From a checkpoint of a small transformer trained on Wikipedia: width 256.
MLP neurons of a small language model. Each row is named by its layer, matrix (up: input weights) and neuron, and shows model dimensions 144-239. Each number is 128 + 32 x the weight over its row's rms, rounded and kept within 0 to 255. Numbers have three digits each.
After each neuron's rows, "fires after" lists the tokens most often just before its 100 highest values on Wikipedia text that the model never trained on.

L3.up667:111129169085156061073125155155134149186146076136116124119078136123089120142126105155109113155112110119051094164149102139121119136198135136084164168121118151120128171138109118193201140116123102174180171142178173176168120127166153170161096055069190162094151153171112137130090181065120151088
fires after: " |", ":", ",", " by", " in"

L8.up421:111098139148182080113150147115101153198110175159084113146075123131056154101100139059159105133115102203091052164161104081124123127122131140105134156116120189157103124139105132128110185148098158043168119080121142063178135144159120090095168068151141134147136122161170099103099101100128158137
fires after: " as", " served", " was", " elected", " a", " appointed"

L8.up150:100114124193175154065142162119136119134160114129115111105108152120124153134180131159158110105107169091176122147132092138113099070121156141103139137090082173167097172162161142167148141115105128118105156106091056105161173128136141145104104057120100139107154195137177164092096087051099192110
fires after: "\n", " by"

L8.up538:139092158160183093205115144142112169188132136136109133157119101137125110133072122190099103140132132157137152144205057161160126169120118124119195149097114122128107111113136108122122185166161157110162136120163169120098109163127161134078120083169173140127151145142152164112076183143139100127
fires after: " |", ";"

L5.up68:120147114150126052141163119111099150145090091147113123102100103135114126136147104105164117060088179146111161092064135117211138118145130093110141121163144128153134122159126094123099181093086117108130094196105111144161158135153123173138125147181131140128147065181096080091149079163120146095
fires after: " Al", " Con", " In", " Ar", " San"

L8.up467:085083101165132105104124090188123136083109136138109142111135143182125148148126060122141098137101115087134141133101089159172074144113120126095123165145201130064119156118166145129149138083124093159125150140137098153141132153156153122102124130111148149152053114174130159091170120175183127059
fires after: " the", "-", " a"

L5.up179:105090066086140106104156145145165076137102088161101191153151095116121146115108115106092106142078107096109135112161149140191111114163119208142110119134172148184110186118118121090092120142159128138117191076158145088146112197094174113153139056103164114068123080161135152092075120125119138127
fires after: " was", " a", " is", " as", " became", " be"

L5.up238:136119125059112150104167093167126111135061162114132090177163092182123133164173165096163184102096143107104130145156066114155085069136123110127106163085111122121052128100101103146155133096072132162150127122107135123106155061171127127073094100115130135162074127118092128136143112128096139109
fires after: "N", " [", " (N", "M", "==G", "/"

L8.up419:120083088144089114166136126158140184130157121156156164180117151155189151185160119165074117154066135169135140129075122121149113115121112134117122120177183129115149174135112098156092159114113140069052092081112136135117114135103122127154139140117095116112121084149148069069160091165126064147
fires after: " 0", " 1", " a"

L5.up284:113087113100114101125098152165108102116138112103143141089123105166117134150184152112095086115090142125104153131148091118107108172166128119147138161153145161116113163138070125120130111083150132147124105096201135116135143157129110139136126101156144093154172156167187173116174118146147115083
fires after: "|", " The", "The", "T", " '"

L8.up343:119123154082134081149175132072093154096130124158082132144123141203135135114185168132174138078109176133107106142080080161160144138148131160141135177161152104154145179116131053127145217152188118180090158132109150145116149132107101123160121126100107149155136066119169053115094084109106164110
fires after: " is", " was", " s", " as", "p", " were"

L6.up391:052058135150154133136155104066158136146150085146150098191147175161138142177121096160170143126132081131106159062106125123174103164134111057128121122074142156165131181144152061108091162111149080098136132168137141124091088125157171110069105160199094168167149044089155167184106103077143189105
fires after: " b", " w", " W", " s"

L3.up114:103193110153120076088088121110138143119118192126069124071099089151141157184159139120113090124136138120146161139133080178154110108146194100105061116186157151097134145095134089121161110094084189114145130154115065151154149128144039091104113129131147121107128128158128120141129058097114122128
fires after: "\n", "-", "olit"

L5.up465:142082101119121091111123152140192144112125138170114120086116132137168154164143140133151132189161130165119124152101092055170087165128141151232126108126106110158145204142127105173105176060179116119171188208135143128103132146086083118095163152139132147200090094146159161147116117173136117094
fires after: " sh", " re", " s", " w", " age", " rest"

L6.up223:137131106114154148054153180164160178126105158152113109110146120175099117144113136136163111122159116151160098154097089136103121147115108117115140128094115118190148100123060062116136122089089064135131127158165147091141068115153158100106133123105146147131111123131085149146118098160113163125
fires after: " W", " H", " b", " y", " R", " L"

L5.up222:129100154088156090130141138172102063153113128136089155106077136153188109158071095104127179136124084162197142119198117114098107083167132191113123057122146112174088109067170086087057115130118117119106125109135155154131113138147102178193101175167154108098076151130134167088121172150127183116
fires after: " S", " H", " k", " Q", " h"

L6.up63:107125135120129098104141140086092058123109102104137140143072116137073112142108119151128192181118129109118055148173089158143099156137127115144114150080147118142139134099138080154112173109102103131134131162132157105191144160160109099135100108164079108164100082116122079158077128194196154098
fires after: " K", " J", " B", " W", " M"

L6.up100:099160091107128119197142150133066139110081162159097147144133113170148160118132065127118147136135095092094189140141098205081174202083142175117139117134156068177170115114113164157161105130114083107143158115061110150137060125143148135089188119064141081055091127164143109158120133107136162085
fires after: " |", " Q", "\n", " h"

L5.up621:125140102107171081145107140085123140122098102124108149173110140155184096174097107130142070157182125122200133142145146123124127108160151133185092156147126117161104171113145140119090158132112184131127110172057102138151141132087108102184202118202139184121157113155142141156065076140151107076
fires after: " O", " Ex", " E", " Tra", "O"

L8.up698:110035068124114121072149080093120148111094179133098171074131173118148148180140122128156117085158142157142109113174111099136110168170143150135167152098161158108122108131100070115057149092149098128101108152189144154126135151151104127144090119128099171112165130150189137096003125120120177134
fires after: " to", "|", "\n", " and"